Part of a small language model's weights.
Size: width 384, 2 heads of 128 (1 for keys and values), MLP 1024 SwiGLU, vocabulary 2048, 18.5M parameters.
Training: 900M tokens, 3433 steps.
MLP neurons of a small language model. Each row is named by its layer, matrix (gate and up: input weights) and neuron, and shows model dimensions 176-271. Each number is 50 + 10 x the weight over its row's rms, rounded and kept within 0 to 99. A neuron's up and down rows have the sign that makes its largest values positive.
Before each neuron's rows, "fires on" lists the tokens most often at its 100 highest values on Wikipedia text that the model never trained on. A number after a token or word is its count.

fires on: " de" 25, " De" 22, " Ro" 15, "gg" 8, "ru" 4, "co" 4
L7.gate254:46 53 52 39 48 48 60 74 51 61 53 46 53 49 50 54 35 53 41 42 63 44 37 53 49 63 51 50 45 46 50 60 40 50 67 32 50 51 50 53 51 30 55 49 53 55 40 39 43 40 42 50 65 51 65 55 34 43 40 45 65 71 60 49 28 44 56 55 43 57 50 54 52 46 63 52 40 49 44 41 27 58 55 40 67 59 49 73 49 50 40 31 32 50 48 43
L7.up254:52 60 65 61 32 47 51 56 49 53 36 53 41 41 34 50 55 55 21 48 54 46 42 63 44 44 40 40 46 37 60 46 41 43 41 32 64 57 47 51 55 48 47 39 61 56 27 44 40 47 59 37 51 67 41 52 54 34 67 48 60 55 55 40 24 38 46 58 68 68 39 50 60 65 61 41 41 47 62 58 43 61 51 51 51 48 57 58 49 57 54 57 48 42 48 57

fires on: " D" 63, "D" 35
L4.gate800:55 50 56 65 31 35 54 40 40 61 62 52 62 67 37 59 53 50 51 53 62 55 48 42 41 59 54 52 45 54 38 47 48 63 54 38 62 51 55 47 51 45 37 42 48 47 28 34 61 46 46 71 54 54 62 47 47 61 51 61 54 46 47 39 53 81 47 53 48 19 33 48 42 51 69 61 49 24 54 51 46 42 40 50 57 40 64 46 48 54 39 50 48 54 60 37
L4.up800:38 60 40 43 39 57 52 36 52 54 38 33 30 45 31 60 56 68 57 40 57 53 52 55 45 59 49 54 38 56 63 42 58 65 52 61 41 42 58 40 53 45 33 55 48 49 54 53 65 45 40 55 49 48 24 43 44 36 47 49 56 37 35 57 44 43 51 71 43 57 56 51 60 54 40 47 59 44 49 56 59 48 41 45 41 60 55 40 53 55 42 57 37 39 50 44

fires on: "as" 20, "g" 14, "u" 12, "on" 9
L9.gate570:55 50 48 31 48 43 53 73 69 48 54 68 54 44 48 40 59 39 53 60 33 60 44 44 66 42 64 64 44 49 41 46 56 52 51 48 60 40 34 38 65 57 55 60 45 54 44 42 52 65 61 45 46 51 52 49 44 51 68 21 64 60 52 41 45 63 59 62 44 59 47 61 53 57 42 39 44 54 50 35 53 51 53 38 63 55 44 48 61 42 48 54 53 39 63 56
L9.up570:50 41 41 52 60 59 47 30 52 58 58 33 54 39 29 45 43 51 67 46 56 67 40 71 57 74 41 41 78 55 58 50 46 36 59 47 48 62 43 58 49 31 51 42 54 46 45 47 69 56 41 57 59 59 51 40 58 38 44 52 57 60 43 56 40 63 53 65 57 46 74 48 56 49 65 45 52 47 38 58 45 64 55 54 78 37 65 63 40 40 58 69 65 34 54 54

fires on: " two" 21, " several" 16, " many" 15, " some" 11, "o" 8, "ome" 7
L4.gate375:43 62 54 56 46 56 75 39 53 10 54 37 42 38 46 63 34 56 50 54 51 47 56 26 41 39 65 52 42 49 54 46 50 45 50 33 70 54 58 41 65 48 49 52 58 51 51 66 48 39 54 56 49 57 50 58 44 53 50 56 64 44 56 56 31 57 62 40 48 49 34 49 54 46 55 33 71 25 54 46 46 43 55 77 64 67 48 48 53 61 36 57 62 32 48 47
L4.up375:50 55 37 35 54 62 50 50 45 35 55 43 59 29 60 55 41 34 43 43 59 60 39 46 56 44 55 58 49 43 60 59 51 58 43 48 53 54 39 46 58 47 51 48 37 51 54 54 49 50 38 64 39 46 58 53 50 38 53 70 43 57 63 59 69 58 46 66 43 55 57 46 59 41 41 50 55 52 64 37 52 55 33 40 29 56 50 45 39 48 47 41 68 45 63 46

fires on: "D" 62, " D" 19, "ra" 6, " And" 6
L4.gate432:67 51 23 68 57 62 65 57 42 55 50 48 51 49 48 41 58 56 54 61 58 51 51 45 76 56 63 51 52 55 54 33 46 44 68 56 55 42 58 50 56 39 52 48 40 53 37 40 66 47 47 50 54 51 51 44 51 46 31 71 67 52 39 34 55 58 47 72 49 35 34 56 59 54 39 51 37 55 68 51 26 43 39 40 58 51 54 38 51 66 40 48 47 39 46 40
L4.up432:50 66 40 41 48 41 52 34 44 52 41 38 49 54 44 52 57 47 68 39 40 50 57 51 39 44 24 54 38 56 55 47 56 76 49 54 49 29 43 47 52 35 46 58 52 57 34 55 63 42 46 67 28 47 36 50 27 47 47 49 50 42 44 23 54 58 39 60 46 53 71 64 27 39 42 62 61 39 41 46 46 53 43 39 38 54 50 41 40 54 46 32 37 59 62 48

fires on: "re" 27, "al" 19, " Al" 14, " of" 10
L8.gate320:71 34 62 48 59 62 47 46 53 38 45 51 40 49 54 44 40 51 44 54 48 48 44 28 44 54 50 60 46 54 47 50 41 52 50 54 48 41 50 69 49 72 64 52 50 40 34 47 44 33 52 56 60 41 65 56 57 55 62 46 44 34 70 55 48 38 65 41 66 41 42 56 51 56 53 59 61 55 49 45 22 49 54 44 45 33 47 64 53 52 42 59 63 46 64 69
L8.up320:66 41 35 42 64 58 53 45 73 55 38 41 50 51 58 57 47 32 78 42 57 49 52 50 53 46 46 45 51 52 35 48 34 63 48 74 56 51 57 58 51 39 53 47 45 39 46 56 43 47 61 32 49 53 67 60 57 57 57 65 58 63 46 43 54 59 38 38 56 45 48 59 38 40 53 58 45 49 54 43 61 61 39 60 38 53 55 49 34 57 59 38 63 50 55 65

fires on: "ba" 28, "va" 22, "ha" 9, " Bo" 9, " Va" 6, " following" 5
L4.gate933:57 44 41 40 51 61 44 56 66 47 50 57 58 40 65 64 53 51 50 49 46 54 49 34 53 40 55 47 46 60 65 70 49 49 68 41 34 57 59 32 59 57 58 50 64 40 52 28 49 39 43 35 45 70 48 59 47 41 74 48 59 47 40 62 41 51 40 42 39 51 59 43 48 42 48 39 53 44 28 37 35 50 49 31 45 49 38 54 32 58 64 42 44 64 60 55
L4.up933:53 67 61 65 44 57 52 44 57 49 39 58 44 52 29 62 44 46 34 39 58 42 43 42 59 40 61 52 43 48 57 44 58 61 56 59 66 38 49 64 30 54 37 51 42 45 52 54 38 44 44 58 63 43 59 64 47 50 61 53 43 50 40 57 61 48 50 55 48 70 46 56 52 47 43 36 48 47 46 50 62 36 73 43 58 49 46 53 60 63 51 54 49 43 53 42

fires on: " Ha" 24, " Hu" 22, "ish" 11, "an" 4
L4.gate268:43 62 73 48 40 73 76 48 63 57 44 42 51 18 61 33 42 67 61 70 68 43 60 48 59 57 47 35 52 45 31 53 28 45 62 59 45 32 61 60 60 61 47 47 51 54 44 61 34 48 33 37 53 48 38 45 35 46 57 68 43 58 57 52 47 63 54 52 37 40 55 65 71 49 58 56 48 29 40 45 46 56 49 59 52 57 63 32 35 52 52 54 56 45 40 45
L4.up268:38 59 44 59 49 42 33 48 46 61 47 61 53 67 56 51 51 56 63 42 47 70 32 46 55 59 62 42 46 64 55 42 49 59 52 38 41 46 42 51 56 70 37 59 42 48 57 46 65 45 52 54 51 60 57 70 41 55 59 32 58 48 56 44 50 38 38 41 40 58 55 48 58 42 58 63 47 57 63 51 47 45 52 60 45 54 64 59 65 58 41 58 45 56 41 45

fires on: "op" 19, "ad" 14, "up" 6, "x" 6, "mb" 6
L8.gate984:33 42 48 71 33 33 57 25 54 53 51 50 68 49 67 40 61 58 55 52 36 63 32 54 48 51 45 36 47 60 50 45 42 48 57 61 34 49 44 55 65 48 47 50 41 69 39 57 45 49 47 68 57 44 32 39 60 36 44 61 52 50 30 62 63 40 64 41 47 45 59 40 67 57 51 51 52 47 60 57 43 51 52 50 47 45 51 49 49 60 28 54 31 55 46 34
L8.up984:67 19 46 54 52 43 58 63 49 59 42 38 58 50 49 52 34 40 40 48 47 45 43 69 44 40 38 53 48 54 42 47 67 50 47 55 49 54 46 59 41 44 50 59 61 58 40 39 58 40 40 51 49 66 53 47 55 45 59 28 44 33 46 54 57 50 54 42 42 55 42 49 42 50 53 64 64 56 48 51 48 38 51 40 43 47 47 58 56 64 62 64 58 58 49 51

fires on: "f" 21, "er" 11, "ar" 7, "---|---|---|---|" 7, "if" 6, "or" 5
L7.gate280:45 45 34 55 40 40 54 39 57 49 44 61 59 43 50 46 60 51 60 62 41 38 50 42 65 54 48 43 57 39 48 57 53 44 52 44 43 40 41 66 61 69 61 73 62 57 46 39 62 67 62 42 31 48 34 50 47 33 37 46 61 46 36 58 38 57 42 61 54 49 51 42 37 55 52 49 56 58 60 41 51 46 50 62 64 55 38 49 47 59 58 62 36 45 54 38
L7.up280:47 39 39 50 36 47 73 67 43 50 39 64 27 47 51 43 56 57 39 56 55 50 44 47 60 38 42 23 57 37 39 50 50 45 42 53 53 50 41 50 40 44 56 49 43 60 53 57 55 63 54 43 36 46 47 68 40 63 44 65 70 50 41 52 61 62 42 63 46 53 62 43 47 53 46 40 38 61 52 60 39 28 52 47 66 55 53 69 45 47 32 64 54 58 54 37

fires on: " Ha" 37, "ha" 35, "ra" 27
L4.gate849:51 49 46 60 60 42 59 56 53 51 35 51 59 48 66 40 48 47 61 61 53 52 54 26 65 25 56 45 67 63 49 50 38 45 47 60 39 46 65 48 54 65 48 42 63 61 32 45 72 38 57 52 49 41 28 42 45 33 65 70 64 54 63 53 39 35 49 43 41 72 39 42 49 43 54 53 53 58 46 36 43 48 43 50 43 45 40 57 38 45 47 53 37 62 62 58
L4.up849:53 49 29 66 61 44 44 33 59 64 49 59 58 66 56 56 46 35 66 50 53 55 44 44 70 49 52 57 56 68 59 68 49 43 56 60 27 48 64 57 51 59 48 52 55 43 54 37 62 50 50 43 58 53 60 46 46 52 57 54 63 22 42 50 49 44 53 56 34 41 55 54 44 44 44 44 45 59 57 47 72 47 54 53 45 36 33 51 65 60 51 53 45 55 49 55

fires on: "o" 51, " Ro" 20, "\\" 8, " El" 5, "w" 4
L4.gate453:47 48 59 44 57 50 44 51 67 44 52 45 48 39 47 62 36 41 57 40 51 39 49 34 54 51 42 57 44 44 47 45 65 55 44 40 59 55 31 54 44 58 47 63 41 36 28 34 50 74 36 46 37 34 49 46 41 55 54 62 51 45 45 53 48 59 41 57 59 67 69 60 50 41 64 47 52 52 55 33 66 60 53 52 65 39 42 33 44 55 33 44 62 38 42 41
L4.up453:34 37 49 54 46 46 68 43 35 38 58 40 65 45 31 41 62 57 55 41 38 50 61 35 50 39 37 41 55 47 47 28 54 42 63 53 67 55 55 56 46 44 49 42 25 59 40 58 43 56 39 52 52 32 59 51 54 67 64 58 44 50 58 49 46 47 54 58 49 46 39 37 42 54 50 49 41 62 64 52 45 62 51 60 47 43 63 45 48 33 57 66 45 46 38 50

fires on: " sp" 32, " take" 11, "ra" 5, "3" 5, " Sp" 4, "gra" 4
L6.gate821:44 36 46 63 43 48 50 64 78 46 53 53 45 38 40 60 48 54 47 54 59 34 58 51 60 60 29 55 52 39 66 48 39 46 65 49 67 49 53 44 49 39 34 64 47 40 57 50 53 64 53 45 61 63 40 54 38 45 49 49 61 49 63 43 61 63 50 34 60 51 58 65 59 51 52 46 46 62 25 56 26 43 50 54 42 50 50 41 60 47 62 44 39 36 49 51
L6.up821:54 58 58 56 52 42 55 38 52 53 51 45 28 49 52 60 46 62 25 61 58 53 44 44 53 38 54 50 43 67 61 43 51 65 33 41 51 44 56 54 60 48 46 47 37 47 49 50 50 66 49 42 61 34 53 40 53 48 32 36 50 56 52 41 43 51 42 47 23 56 74 61 37 59 49 33 65 53 58 50 51 53 75 36 63 47 54 60 65 63 66 49 48 69 33 54

fires on: " Da" 27, " De" 23, "l" 21, " de" 7, " Ha" 6, " comp" 4
L7.gate268:40 42 38 61 56 42 55 60 62 58 41 45 68 32 35 68 37 61 55 48 50 50 49 32 41 42 55 39 56 55 57 50 34 50 61 34 35 65 51 45 48 55 46 45 44 54 41 42 59 40 61 53 43 48 48 51 48 43 43 42 40 41 67 60 55 42 51 66 59 36 48 65 51 42 76 46 40 49 58 58 38 59 45 61 61 47 61 60 54 38 62 54 33 59 47 53
L7.up268:58 65 63 42 50 42 49 60 70 46 22 57 55 50 50 46 57 58 35 46 47 54 36 66 31 44 56 45 47 41 52 58 51 60 49 46 65 28 41 66 53 46 50 57 61 40 45 45 57 46 61 49 64 36 64 46 26 56 48 43 57 31 60 56 43 43 53 52 40 49 57 54 42 58 59 55 66 51 54 44 44 43 65 46 52 59 53 54 61 51 49 46 56 44 55 61

fires on: " de" 100
L4.gate863:61 57 38 37 53 54 61 56 61 65 65 70 58 59 57 52 50 41 41 41 16 55 20 58 32 48 52 43 51 34 64 38 43 59 47 41 28 49 29 37 49 38 36 57 68 43 33 51 43 34 57 38 55 53 60 54 45 44 60 59 41 51 37 59 43 62 55 50 75 52 52 48 62 42 54 38 66 63 41 47 61 61 55 60 49 56 56 69 35 48 66 49 54 43 46 64
L4.up863:53 37 43 46 41 60 58 55 47 57 49 39 47 55 66 25 52 49 39 52 52 43 56 33 55 54 61 58 59 60 48 39 62 38 48 47 52 45 43 59 69 34 58 54 58 58 58 53 84 40 45 55 51 57 48 48 43 49 50 31 27 52 51 48 39 55 67 50 43 55 35 81 59 46 53 62 52 59 36 47 47 49 47 47 53 54 48 43 60 51 48 53 51 55 33 60